Part of a small language model's weights: RMSNorm before each block, rotary positions.
MLP neurons of a small language model. Each row is named by its layer, matrix (gate and up: input weights) and neuron, and shows model dimensions 0-159. Each number is 128 + 32 x the weight over its row's rms, rounded and kept within 0 to 255. Numbers have three digits each. A neuron's up and down rows have the sign that makes its largest values positive.
After each neuron's rows, "fires on" lists the tokens most often at its 100 highest values on Wikipedia text that the model never trained on.

L6.gate158:136213090147150129172134148100145198163129184113120079108118101060115123154149124155088167160139113163154117097115130089079083151131095101130135070125092127091166128082199141085094141155145133115138088084120168132121106188103087045139156177181128200132094144149146166137139137118126129115135159135101105162148127124156125110085135129062094137098118114097122198136111127116129149170120123120023140157099165084124136138131116127186184146123072124183114152080143149094101170135164156
L6.up158:150129108110166131223118160175136130078159107133193076128102113094078124139096095165170140133089075166106161146119116097157143075114113087157121100153133115128122149108148123046144186160150116109141094113087147128129168097149141085131107146139099132096132147075221129047060126105136137111171156137117114151123122072101150165119138123106079182166138190148079134153152129104150191090176122173168103149122124118145079119091153122140178076110065142121179116112109123114124110075137168
fires on: " ex", "s", " appro", "a", "p", " m"

L6.gate205:193122153140102137144149101155119124095202138150073119123121182132110145121068155175116147152083146148149096162152155151178090131154105134141152098128180157134164136114096206097152100146144149125153114165140104169141172169162143154052106106149129105092112151143142082154141094152074192132095137091133097101189078166145089122086106088095126094125159093158099148146100108114139162154121146123048064127122094120064141190118086155109165094171149107184106123121198162100089139083154154
L6.up205:108077117088101116143177098138213141128103135161148097147152151177098164129110100135167128122122174102100146166135155145084109121112162138085186178123128118122127066157093103109155098144103151129146136156094219129124099051137113082106140140110127128119098044119124087141091105138189153115120116107146089142159094106135146113112159146134144079123102157130128113074151205126130143230120120078100050144168142152110122184094152177147140136105160168105106179140152143099059160175140157
fires on: " ", "19", "20", "p", "l"

L2.gate211:115119147150226101178130096136120134141141161130154073161074104155111179133128097110085125141107130149069143152120152083122177118136150117137128094146067137180143135171122118128125137137121162123079095111197152136215125178074125106125148112208133106129131102072128124146096120124125109098092182167154102156124136129123156119176157102113076131087105177190137125103095105130164148160133145101093121133154154148047111087107092153141165055209217147185127163142110154136130119101142132
L2.up211:137185127131082143094159092095060062100110170106145076118134153135146160116100100164113122124145136082148114139170091113075115154135136182158074119114188107133073096134078148170065158130114170152132134087098136060095105164141107180106140176169112134114116096064112132156135136122106073061119169103129189153145108148116141192117100118147140095136135192178113140121112101114132186127144077114152072155176090129147118127141144134211132145083118128140048121109160137160166136129178090
fires on: " a", "ed", "ted", "ly", "ped"

L6.gate459:132116154140175076106130128096098140163162115180164101157109192114115110154061098124073116079118143088102121148076135148175160098122100124143160118151096131169110124170043069136106057171079118088139126098180133122089065071095084128129137137101140094119100161146153067124144155215144166109114051152084125142114116111147091142134196100091100099137202110121197127091119093121142157121147113121099110085070126137156126104119090102102122086132080135123108134122166113104120125078114133
L6.up459:144139085114192081121220129141146139115129136114161100111126131115117134123166167147158107092086154037137135073108115143144102120138110178189140061026156144163140187112087144172113138086164129140127141112110184205085128145122147125123125072074051078129149179114131123114098103099148174111124166090075135167144138127140197152118137129114134096114085157129038097167132128172170102103104120122096149127139121142128111118154147097122139085124124061103118111163097142172098124127141144
fires on: " rem", " str", "n", "ar", " bro"

L6.gate621:102152123143139093161133105120118151074097148178110172163126099186100165110152170126094077088135118161170090118130146106152063086173142172089105184132144086111091131100126100147101100104113133152070171154123103116166161187112191126089127104146163086104121108172084080173209087073082140131140037155127101109190103136140094141107131101133142147140113063118153070078123099135147123163087091138113136139093085124067152139101121147096094066097092138099080121103102138107117145098134118
L6.up621:138123092136085175132088110147148157133099132154167147112083094139163130110151147200120147136155111113099108137139085139179143050111123113097146133147140128073117156130177077072184120080124182201172136091110121114136105137119135148164028133126135083115086101103099142129076060135194116125197132088170160174098040105124171100179157091148128140145119159088127102131090123113131143157178096125073106105109145091145112087076086121108151153086144122157141106108128066173118136123105115
fires on: " ", "–", "20", "19", "C", "ol"

L6.gate507:160155122111125152164129086151103137176071131098167113116121133140120092123161115113202143147102110107139137173199150162139166116130113125120103169155121202188124133170107146158091152123175143115109087096119136154136113101078127118088192089159168103121165132200160132143090148140156110072175131136139174154085163130149156049105100155115126084141114138131096152073095123123100144140192137110131196196125143133163085149090139091122111082189221079132156153133155181150108125152157080
L6.up507:039148132119141187125119086128060115164169113145068221125166114146112136103089098125125102082128111149135123101060180094130074121072087098079116132125145106188090112201100136079081116158102159096133119131159137121108107128101127100120119136100147141128120106142138143193170062135166092143159165125111141103134143177144147145094084203133073084179114102095124155113116083091032142142177142088092128116137149142187121116115097115158128152138080091130092138141115155123099138127131106
fires on: "es", "s", " we", "ains"

L6.gate614:057096113140109156135145193126119178151153134124114137109119092142129112110139139090127176147078094163105125167118105109118072121143063145128126198118148122128107147157119136115170208148150123111123105131205174142117113107121127180129162095060148121099144106117090143126145128190090133106166182149093100146148081103114190124132129144173157149042152089126136171126121153116177118114116127124168182121109167103180098104082188152103146174155140107059184105145106134163126117024115079
L6.up614:155130154107140111125114165116134116154117118141160187157166128133145129059176146142156168144159121138108135064147135101094156084132080108122112183127146102119114169186138107105185081139083129129115118071204142066139100092145106170128117078139106054110098149181136070106154142149092144141125149177136117155121133098130176125194103071169124145093104173085144166106131145124118159044101162125077176099138106109159128087109177168124150148169181141056134151068143112193131113143088155
fires on: " |", " due", "z", "ier", ","

L2.gate510:149127117077165104130128151143106104148120101136090084208166100148120174112164098138143159112131182121140110138107101128138132124122134136179115110135149118214111163090204113216029160188168105122190136168047149148147104175160150134131166181083112096139132159142128108133114102099099180132120145113121143151113116059166160153146123113183152133136145081096092141133117128107064137137127123085098105156108133171133127101176159102129142147145152121144110154112071184046115156122071111
L2.up510:103118039091089129109083112140103157107051128077145118108124146124093170156126138140139133090146107146068163077112118064136159131150129100062116069142112099105157140150163153127090153101114087147150099154098187104129082169158113148144125138104129148157061126061148089112144182125145096168115106122100146152192124133118057099102133076143139148085152086127097117170146135069115153120153112149106091158142106108127117107106076132142114171139110141128062064115139108174077030167098093
fires on: " prom", " ph", " opp", " inst", "rom"

L2.gate519:152145139127142082118111127183129109144173164156116118163133122125156163176187147098129132133192131110185121121121115174083097179142161099150108198112083092174154202061106215139123156106136148105141117100178107091167145096123080155150061151095104130133155093110144145153098171144119175129145133164106090128133076109102081075186148113134059159117185141117131144100161034087133157121112116109134161113151044105172127131157149101146134166107130187133105112138122124134147148166141167
L2.up519:071100081126166130108153108130160173143141177137140102104152148151109119152158160115136132152173182095139161129105094139158100150164123090161051139120057130130117131090119164079109107149215166151123118039126131115141149151217146136165119149138110140144151182127107127177042143118116172128113091132080096121157151102144185134085153129099129125150167165065144190113196151103182140115113148113105139115123109099146125094195130174141198193133126172167128137147122173111137133148121171
fires on: ":", " /", "com", " —"

L6.gate322:111122124097119101157135138150131131164111088131152138161139111136205150112131130134121153133126111101077147118145133138079139114164113128127143136112153135026099076122097119154104158134013112102165125087126167099121136119181137171164133082126112127188095146056118148140090116132090082116149155148095139156128075125104103061113067216109095124108133158147121085147114092135092075091118113176150151095169184165101084081134048092147088103111162190119119171106110112136141104121193111
L6.up322:137128109099062200129140129200095200149093074107133149166151147120107132161101073177162137108140108118075093119137073139128154130134111074127095134153121192144109076125152131112127150119137116113127113058099137145179101183105188104164151125164144126167124061081122147150086115125134109103172130123107141140140083128174121083106123115071138087138075169104101102126180106134137095085133209134125174063135168197159138115084175105105043152126157136141128190117133158137133118143127099
fires on: "at", "ult", "it", "pt", "ict", "art"

L2.gate403:126110120172088122131119158117118137109088118093142139203176134163138139149131129121141118155154052105126141110191133158170142123143099162188104168118154132157119090111120134106199098167122128105157098120108142121081083149154119163139121152089126164143100170131190128072119141119169110125118112093161086096104112067097099070143125134088062142109127139101077126166178047179084139077091086002128103120159185111152135073138116104085116112172077133132110149173162116159154136148135120
L2.up403:132119129114186141118130142140133122153075128170159176150077105078065158126093107182171063108149130147174142211174181124129152150145173054088127137125116166145109128148104109176063125124111132077120068095175095132166103133141115120106143150080136111043138128070120162168132121144153121194155111135131140120150108194130125132130113177120102153128157159116094167152113123135090161133222117079121131119165116121166091143138113127099110079141071143071093199112098100175114125099136129
fires on: "f", "ab", "erm", "p", "et"

L6.gate280:129136129160130209114122054123119145150114093181153110160071086105099091128119137113111134158160097194075131121092143161107124180207098088122094137157165093077142117169111127118126181084141117105106168174132123160137160121141109149091176100155130088116121128201155138074125143148178112211129128194128101075150086115119068080131149127153077061155132144146120116096170110134106071113087182188114154180120106138086137167148136129110129070123092104136141153099103147135138133156142178
L6.up280:185114140090161132122140113130120159076106142056180161126101085131144099165152161129123136113086183180042093128137114170132129115142147090135144112113221155195112098109084057173118133132137114144082156127106113110089181099162142124115167091149145139165139093177113140125113120012107143157164147122133158112129145161100149087128163114141137175151144101117129138147103099174100089162094130110087142164204117145110130151121128158121109125057156145163125148104060129169094154080084167
fires on: " D", " d", "-d", " w", " "

L6.gate455:165179120137139132121089088125140082098169118164128169130171095141162135149078133124127157124121111130098141083147170142147126186158161093090122143255167088117133185120138135142161171157114162118101124104142152103139117211076148094102137106105088147077056128124163125097120157108147217168144074140149097089120126143113124121136193184139132089117119130191131140133143164170131175095097124075174122106183139162129084130146151087166098188158139109135118112128161114168111128107166142
L6.up455:103117116119130135122165131145064076100127099160154111096133159124182173134128131113086081080141158086112115141110100128036214026192174182161107146124157156167097127121101092173100154117168206110097097117124072134103153155107149140152110146137156107123135126106128159107118175081072134090173107134069094076113126139138127150120163171155144160139165111172103131110147197166134122147092118118159126115137127093121069140102138101137115100132184099202105119113182110114127111179117165
fires on: " "

L6.gate95:104185096160098127107186128168158160155162158130123029146121125098144115028137135147146176150122121115108201111106129091162101102153137113179158137105087119112147140129169190091109080124156120178168112142119114157121114162082090134119199130142167131100102090147098121151187180107122190123132112110114092150109146147127182143109159127147143132144120144117121057070082115129119148044147075129120177140142097138186127185102130140150159151177164083153113068157186152104126138150141134
L6.up95:138106118122138153113125169157163106105133124155084177119120164084168119153161144134111137061173131085179183121113176161160068167165111098133175162083139110095147098127133096200082156138164188127112130102112115158153121044125041139143118137152152108173144151068122153074117077115133201097163115148089136152112137083169076120153084084135141124132080127112081125133116124191116128152103093063106194119088101169113123092128084144139092105092086150154116176159128133098173116140142116
fires on: " co", " Co", "m", "ro", "o"

L2.gate0:123121132117117163135065159071186139123167146120125113105157107161094138145102102133123141182124121100126139124202081073193127127161148137181152069124121072103121162172084144153079162200149090141087188099121096074100158172185170129139107147116192140120110123124187135145180158070171147127132120163130165143146125110079085199120095137135090125148119179111106122086170058127076118144116160126169114115101104121173131131142167137149071133171176085158147153086128134127078123123134087
L2.up0:138163095129082082145141113132127119145158076042137145106121144136132158176103130087079160172189186143051115118133094150104134074157138075080123147141100086155084152076140121112130155141161108138081149170127132114178165085120100103061118113122129127091145104126184113142101182079207166168086117090098150151145188122093180094162138148150080134127139096140156102124116113150103087118141133086142141146136128098147165141126103122198166188146167090142174133149115069103086100112139061
fires on: "is", "iz", "ag", "ish"

L2.gate120:188128149162108097138190179189156175083142113161111130150122143132130107134132119136122225089087166149116110145187078112116152166165152162169088164053167139115123117088139145098114108119085121087159064157156160134176101154144108140104064157134118159145162138085045139092091121180138081096072149102132184134147155101134125115133111113155125138088105042120131136112105072139116115129115096166092164131131129185137143082081078183124138160135102120117171113102135159128151147147089177
L2.up120:134145128110165128048127097080192139122135162083119122147076139171189157156083137106119141158071118126115139115180129097104115192135139069148147159084137146122132119074128134163112130135099154163136151112138103148145074140153137162130150139125112094050134099150122125136163150207151088133158169129114135149122118133089215128211119125151122102085053129129129134092158133174165125203071179079091161141093174118074115151147171129100128111122151113111162099116091061113134158139060130
fires on: "z", "D", " |", "d", "Z"

L2.gate515:103121159036034139092159149187104110101143172115172081135101187138137162170114138140116145148113124111087084131076081136115131179108113135113119113116101155144115111108124148092116119174150087098081178110123100120141091125154119150118130132200126111080139122162074153093112149090045145085151159141106112122155124193143088147096181078188098098157135199139119139137088124148114109181151107146086128149117104120143098102100102094150142072129187087187130119087124115188134088125192121
L2.up515:211136105102111132151144166110120149150120146068140113095113109141163109119166118139098129115096107073123098146059102161118105121071130171129073127164141193173123144123089149078150176103110129094108067104159149105146133134077081144142156129160158063122118045145172167115206092104097167136129165107142123158160124054088137144115154159179155138124128209129150141197092118071089153137166150149073155125081082130082121071144131129091119132113116072158155109139138126155127111110169111
fires on: "ed", ":", "″N", " a", "ly"

L6.gate172:131145062133139100092090124104092184088149135121055070115105096155114169146133136151107156167140090135169181136148122172141151133133143137072125187061042167153095114112122147146206150153161127159148121141103116147119140148100137102121158118115083184126103110159121090109130103104143135130167070138094081146151118086182128096165137169121166144165130101110078164156132136099123107123171123135087200132105156147120112125104180098112130149155099096091218065166199165117083132171150080
L6.up172:106200102128122103101198142099101163120126139150133143110159068116135105074139150093162025127136131109105120125072152142106095142122083149137127125129115090118113099129090095151154129150129116079149047135158169104071115163152165110145149151132131112121101114135121163133146173074083135083195094124185151157133133112180101082181170111200112119134150165141144145132120155126128153120171149107128109195109108130099119093116154099205111092174220117121109116131210199099124095126155133
fires on: " Europe", " sup", " Sup", " em", " st", " rem"

L2.gate178:118168210112154143132176176158119116104132116167130092165099175106177111164160141147091199169157105113140135089077126063101123141146203146094072178083105132115178136173165094136094117063175096131117108122122169173121101117126156140070157152060130108162120123138087113089120171148145133111142161131098111133128176124073089224099132136166157160103164164175098142089128125127129056154131127106174129113115166197132156140110102124127127149098142085125100082109147122138108161161105090
L2.up178:141139114157141137155078090092085152172123158133132138169092152058140109134142121116126145140131102138157122140135138065099152092113141115155129120180096145123158115084107209137160149137077132069130109149122089116071108161106136133141133114132140070167114164184123125137128116071133139123091160114144171132153122065109087116109140127126164104146131107103101052136146111124057029103158147230112150078217146070076122124201110146095158083109132131097105186091126118157160167148126129
fires on: "age", "ition", "ion", "i", "ament", "ation"

L6.gate228:139069046151199121085135106178079135155117168130131100119142154126188096153147105116142183185075126121097144163130080148137126144117122071154160103091104108177164141142143141149202085139160129150145110094107154156114169118115120129104147077153119171071139122157087163098088151160178077142095141140102108085137114087146132148156168144153205142117064116145166146136153155176087104131127083178047164163103116158136120108100167132103119110132120149165098156080169124146137123110217103
L6.up228:165154137101092110109194146147067118123158139118190157098108114137137111159132126144156117125118131138124132098102143104157066113071165134114078129153116111101119143150150134145150176106091133124098139213131137115168093170106123146137100093134176123118175162198150183172088111157102109156098181082122145173117120093164144150095116110150153137175112121139129121127153126169081130083115195131125125128092100101140119144132061163208162191102106157156152083153042131175183035123183165
fires on: " Z", "an", " Ind", "\n\n", " ind"

L6.gate391:180186138092092134132137127084109132139181094199127149066114132091161144133122131121149153142114121158106119113059094109088152120112118142133117191088160115082133084129137134098159093150132102182165130108199083086143153069103147154104018142085187131160135095104103113165115154106122133070106158185148090191201072082145186073120149147142140131150109066075121111160141099081129139151118114187122184128136139108162120151124160102142148143150111145176139155101119117092132144116147146
L6.up391:147126148172102086137164089117106128126170137213079124202128061078139116174180122072139115087152089116144158115148122126092119170182093142139155173130120158097161127180162126123101159112110146149149182123127145136081163099070109092124057130105145110118145105117136132131096106140093073175142072129132081122119066058120084148089133153154095128122133130090138101210186146157088044109158153132137081122123138112094118150143145164094138111124169166116143168097170113117115062092115161
fires on: ","

L2.gate577:075129087140158136192092097144113162107075128107095113136119097084127123088098132095088078125089026162078165136117153152145131112182202172093105181062092111161140132144120154106156195104095092144123131166127105155121131138112123168081113113080120144106166073135130106147130163139143133084127133122136162141182157119121090113108116084107135082128214192050082066117106034121173133153120134137143108123099149099121137125090102125110113119117172098102136113156190113130129096131132099
L2.up577:121116121125113135134092169174075165100066170105158200151125112112143157153121206150126114141195130189104102128122107106131220058088136097073146138120118116117134131104090132119132174113109067087149115120134153140141146117135127196149119120088069185169127123067097050125133140142109124132110172056094118169168185152151120125159107156121138110104145142146095132087098178162095140100094095129136123108117162101148153110102155144134130121093099015113144090171140162143159121130181125
fires on: "e", "ley", "ation", "age", "ated"

L6.gate220:155135123124129146136129181116112099144120133139106132092091124114123140133111082124121142171106090147130179180133154156193035129148101109117083075047161116150116158110140090123198132132191152125111149104119129118139153117189162132070142192126126165115193105128094086068137146156138063180108170090102093196134171163135161098104127156104125104090151082142150142129132118165115093160096115164126121156109196128105212098085071205158137167118121107089162120129082112121127156142135166
L6.up220:109166093166133150174073159117110126139135110102132130101178114156161106138151139157078073144159136108138168146158130108158092133129184097174138120098146158078125126073112074169122090145111152122109106164104134123164108152155087179164132195119141104150152097151109106173174132107109148115140133129152120145165089148157140145096057189137123137154055163123170125089107115114144121194091121141096127131131141171108111122103165200141186128138222170139171131221053131109162201133139077
fires on: " gu", " Gu", "u", " Qu", " Sc", " Sh"

L6.gate152:120132132140115163104155115151101129133140161117154185140155137119163119209158122096088119096105124062141101141118136108148134169125159191111159148134106108121107103065131108114056159187071084156144158132124119147099080187113117156126142104104163149150144072126140105115131159156092161142177108068154127135157171128076134103117145123144146206152186052150151144108109061114094167110108205084104141133051188103137123133075119046140157124143081102129102149079108081153129150148145159
L6.up152:068105087128093137172142092156112132081122096122170141092171161109102111126121136083126147110107101137135115071160107149159091126105173138059178169119052148135127113127123085141142092120128166184135114115126167101083145096084003158165137159091108108172142112087096102092172128127141137198110144102155144149099098107137113152156149131190137136161123150122103112082145140108079076140099168072079138163123181105094150133149139125127194165131144162073165132135079074111155174178095117
fires on: " p", "or", "ri", "em"

L2.gate214:108145176102079118116166106169188141171127099138140199095115140101120161152102125125129106088143090161149092136173178070173146130097164075160131154127098176138174066102154134129073164101051123106133141121160084134134123109131140152171113192111133106084116146132127164147140080068107114119178130131177100143131077119188109140066134099122140078164136066096111123099136123162117107115119142042121203166119128125132170120221128166168102122153134128154131142101132100161076123159107076
L2.up214:082165080126166161075177075144160159097119156122117185095105137090161116096137164206115162080183080135100154122128106069159057197099063093059160133107157126086171110137130148161095116067110099145122070143172137143126143100088144108072175152122161083140127125140167136127131134156148134166172145135162143138091092112139107159128143137108124106128148141124134118129086141191131158104170047120129110094134151143135255131124132146152131138134122099112124081133103161140085129094135131
fires on: "re", "es", "n", "od", " Year", "in"

L2.gate121:135083124133132144086156128088092135129093088176109144121153070132126128114107116123137108155141156115103125088134070149189099182122111085194127098164158130135182103185108105108128159153157149103110072104088117119135112103083108164141115172116148088159131200128125103155165244115059145178112177120171130142134102169185071121066085164150102122113087116162058090152105129116126142108137093126092127114065095112132146160152107152155166163122061133144099173158105126133110106095185091
L2.up121:091143149138102072122118138136156142188147193161114121110165093162172131139141143134159102082157146100117143105116120093152128160119178051154167095187206145113117079134128116096143118134181124147128173128039109124147127145139144149079150172210115108153161121124118119159151147124136121162120134121067124115174155117134038117155136140080100159101112137101098126170155142132130115080155098210119182101145152129113133141085112105128087157151117110133193110151072129188155060106043104
fires on: "er", "al", "ern", "ist", "our"

L2.gate518:112075156143108107173139092094155038124115059149152141127132097077140140134200104121138096069126136159117072140138081125127134157115101082143091140106126142106133153139130142104130121111113117188061093138142146144118158149126151135132197164054082085096168089139142148067103151134162170100098105105146096150155120130186156132073074091078087081122116096085106089135101168113196184128141084126104153056132161154144152094151119119119085131156104133157131110102142109151087166208092143
L2.up518:083091156110163127130132092124151096124138064181178106037163178148095107147133113146101093064140106102117125157155126182115095124161199137123142117206184140132170134131159118107149161101110176124154139108097098130176099134108145088149152114111099109123130113137114095084228124112175091128130117077144143177160151075141111118163093117105105114170111153084123153150117150098116132114168162154136239109100078193132097166140086158158109138186105145173134107138147161148158140133108169
fires on: "er", "n", "estern", "c", "ic", "ern"

L6.gate370:143115125099093152214097122083116127138084165113158126123164069101095149137166099188143154174126119099088127204157085172108161130091122130100148119142110151142119083099139157141071133106134127153198023104098166102153128140116070136135112075129194163132109077120139072147157114096143115146197096102115142129151138096150130044122186148078127228126119128105102144134160120143120126150150120113156124097070136205162158111132137174157097148126135168134116165093161122131126114133110147
L6.up370:160119129147135110123191117144111130124128098095138196162123107134121135186134133143163122093120113094108141177162101113115218145146110164155132154069061148117148138123102124133076073145129134137115137132140097142137233139083181075084152113113184114185140100114118138114116124068117197123126098118164124139095089099199062104111116173178141095129078090046104066135175114117129152076134075134129165166102147131083177086149088116158163091117133117098132157114129134122133090159132168
fires on: " Sup", ",", " sup", "adem", "em", " eff"

L6.gate328:076144170137105117114180106150115150155125116171127115088117109181167143073108137140129129145065136137169151161187092131103098169063153131147149124179133059118120089131133177130145117146109110133119132084088147121097132094184125211098133154127136055148152123124115142180145102141159145111131153121161173025090104078135150150127080110078121149111146159143146129152109150070156165110119153118077121108105182086155151095121091122102148107144112013105114166116103139158088138140055081
L6.up328:109255153162056106170183115067175161111129109143094133158146158141131089111088123068143114124149133065166148136115110099139151172119140102154137095122144100171080119197149180178128171097110088101085068116131158088153145171147174096107133100149120164139101083130060118111089098114152123148117076090092098109162127116136122114097119144100122127112188192094168171149136172119122148135167139069154114126117113101129139110109179131149108115150132099169123164129105119180137104142081062
fires on: " ev", " prov", "erv", "clud", "vers"

L6.gate513:124118128116164096080124165191127107090111148114138140150139135086106149143094102128181106088159185120104156111108103065153102112089114161083072201109118151111119061124162155142115172114128126132134188111131151114138150197114103070106143126096109141172128117100120138124100178155142101131070135129141107124106120094106135123113155153034155166059155101048141175181139084173111114143119123116187158054102130193154154141134078106090121145146121147185151192124080170123170095129145163
L6.up513:124092134104132187056170134129117131123156145114146108143085089111099110163107134130180077116168116129090150131120124097085107114174058175112115155092105108108153115126157162083146178101102082149219156115120064141139084093164151135114092137050116163135126169102110196160186128152121148143130137224134111174063161126073172092132168144132125137050096127107120177100105161133137166141104202189144140135140116089122108131129138148157152141107080121114105175090088095118112106136140130
fires on: "et", "at", "ax"

L6.gate44:144109106129106083155146146109087217146087108120125044194128134117157119105113189149115136102153126117159162106155163070154118114174136164150096186107133207098122141143146148145151198111093119152068157113187140132082050188125113130103111146139101169223164096142071085169117125118094112095135177139107107128178151151167126100127103090102171126136110186107085144132147142166150088180147146127187132120100119101110123178147073120144156155125143075122129132169123134114114153097149124
L6.up44:142127147157122160149159172091101149131122179111131133134152075141131113133156114083118165125130122084129121104119104118152114112097155109120093088087127120130131102129116167103107171119162158122147124085115184140154123215104198143154186127156084146168152075091141165076080136119116142163106175113145106142109112168145102149132067170141102112120170183126157129166158129097000120129165113139147106125149104108220151170137124063126163187135191106164163076150053129109168102132100135
fires on: "at", "el", "al", "ution", "ion", "ract"

L6.gate202:092107152186111150125195116139118212082213114133113092153170154107094111127154175119094140111132089127139105151180106071180133145134128128102120059110093115156196132195144059106112164149155094088144122131116085099121154099157121164157129123133150124064049132130160138116145118148154126136137139091177061194032123139136131104137148118071194110139121096179154155101140098125157156106121139104122122111075125134149140098046139120105152127128146085155148126108143139094119102152174148
L6.up202:111090152130077155120162138175148102082170112168124183114099119043138114167118148086080128140071133147149183125153079137136130162129120119116157139153134176134217120165123147140090122174127110135091139085100169114148184112140142074101140189168163098135086138150141140106123107114094103119132137062153130156038150157123104159086144152124177126108152097221168085093134092208173140115117146136163103118131142105167088129083105087095131119150154068156088135086187115118160123149134130
fires on: "\n", ".\n", ")\n"

L2.gate522:135136144113116090126075147105096125226119165158114125181107143128119140163168157080109135121080160108138121105089119119134170127154088152117139121101130136151205127184133152186102136085168076152108191117129153136122113149146102102046197140082118109149110166133142127118121153181120118114126073090090174101201195134154077120148144160065110132137119205115183157124148160117153094149179119129108097089158096117148140185139097124116126109086106142132148156043086120114156158069107107
L2.up522:096132164134177132123195161189139108122128137186149153127073145198125082123133186135137136098124108067127144141114139134103204049105073072106132188136127159124080143144107156154152147145134157135108101132158165109132171122053125122101135183122170117151151173105114088132104042143135103128177150130166108080129126171127098179071131121137090141165114126056099129152125141152101113092201136156096127115089145098114138139134138089122075121145151164100177130158087153132172141159204164
fires on: " and", "'s", " was", " of", " following"

L6.gate472:163103114128138130108113211144081096114180132129114129144160135126120160069154146119184143134072146133132165129140125160197123110095139124151189130079154085113147209107102147118117045163142162100159169063142122161164128110139111182154140101112081123088130107133132125100137117112117132167143142063137066130087046073161120125099100183104104146089105138116143138136110123110132130150137147075070151168122206103098093177065159148104132149165104156123157096163132131169194162173163102
L6.up472:081154106143161152144109175113095081123095097134175116148121144136134089115107149042141110080156138132099118124097118077182129151140138143116145142161147112076139192139148122182118140067177164160088114068150115104117165106126155134087110110113150073128117125086110067107156125146081107109134074118194068123135115142090098153047037139142178150137118186116075134165113179137144105179137104109089066159131098166176063159118201145107122152118113142118120103103164139167137165120152113
fires on: "ic", "u", "ian", "'", "er"

L6.gate386:208151098092123106206152090190113121107129153120194106109093111163108153166144162131109212140039102150080113137133113115134109127155155129169097100117073148093145114158121067153121151152174122109124136108116093147132139184148152094109170141112153101093096080074122129100115127130139098155137065149159110095143126074071067081146108164095080119083103175132117096147115138112104154132090159155150154127080171063140155139129156137140106060127092217170133132122114122089165137149097119
L6.up386:149164122087087107152135156098089097127193138154119094124138118153119151132138127096136157090126110147128101111143137143173136140127200102081085100129175111190129065154111137120163135163096152140122106146141122097098163099109128097080166136145092187078108074134162116190142069139092149163163089132161112090100152099109180084151076101106152125134163137131086085168107110144153152203108133121182168166103138114090103110144120198098162000107138079131114154103166104056135130151118122
fires on: " U", "U"

L2.gate617:134143087130108166154196159146134096116143127138104150081103125132166208146159140129112145116134175048153095055039135056093184151114081120176205138087063119160137155070119082131132163093169114144162169161113144128097134165102116163085092115183126138158121120110077096139127144137109106137122134093135103181132113124126128090098110137058100164141148113135107155116052097096080115086105112159093120125105200132164154140105136125134112161134151089137122129133104164189116151138177097
L2.up617:117151066158089082109090148123113065224192116168149111134110115120163067098152159121104143114120136196174158123128156164174134078149123071098137158117094183076076133155078151140169117113120147101117104168128124070170097141132094127120160135150113103149152136132086175111135137048069100088137164155111105140090117105138145121128140195138151107132152132098150158162110092113168134120147069168099104185143110150139123178152182172096129088115085140112100098183150172144180081097139148
fires on: " ch", "an", "ian", "u"

L6.gate107:128209085081115196058108152134154132191167154132177070144107160153083073123062138065106152115168063159121087148101157093092133124119160123166140124123099127145134106116089117140163134122128187145095051119043119147131143107099127125110141151137135125082134177065166099124133093137143096126091049089111144130073111134118152115155142198148044157107127175113113115116120096142114130157101163126128097154132144154170151121135094137153175177109133120112146123143187154070137091130141127
L6.up107:098179121158077129109102131124148081097157110139140121140132105142114135160111123099119101088202044097119134116127167094174132185152173118110095112159123126108209116131111118113126085179154164140141169134086139109125122131124131120179176123106137095098176168145085048094112158121095115157056158118206153107128158167172147106092122103104135148116107163118110058110075125120124120141140109131199063196088157128126124133131135185106111098135088184151114052110136069089111152147147180
fires on: "op", "e", " W", "ir", " U", "v"

L6.gate613:140157122136170123170161105112105084168152117131146153132144081173120189131132174131093132124120104156117167143165132181113085134165126150091146093121152124175127130147126088136123100111143097170155135147102083114144158102134112218184107086153093126117140173149105154071184121109132145132110151091177169151121114145127171084105130135130115137118046136147146062143068105132212101091116115077139146156127122152157117126075113036138143149182212079126149096101165111146138147110058207
L6.up613:129114184158104156085175106147108117110110109117196091164105084129152160148198104061142148121130176096153187150101132184185084145190105183099126115142194149119145147086109130133137140124136088063085130151100094108114150105164090096199126158097184089117143164157130126122125113107133160110127158117137154178124078108168156109132108145140156176126156113178071116090138138101127135111137161151118120046165082125165154145070114120095143115117125127022109137134054094084127144128119134
fires on: "\n", ")\n", " |\n\n"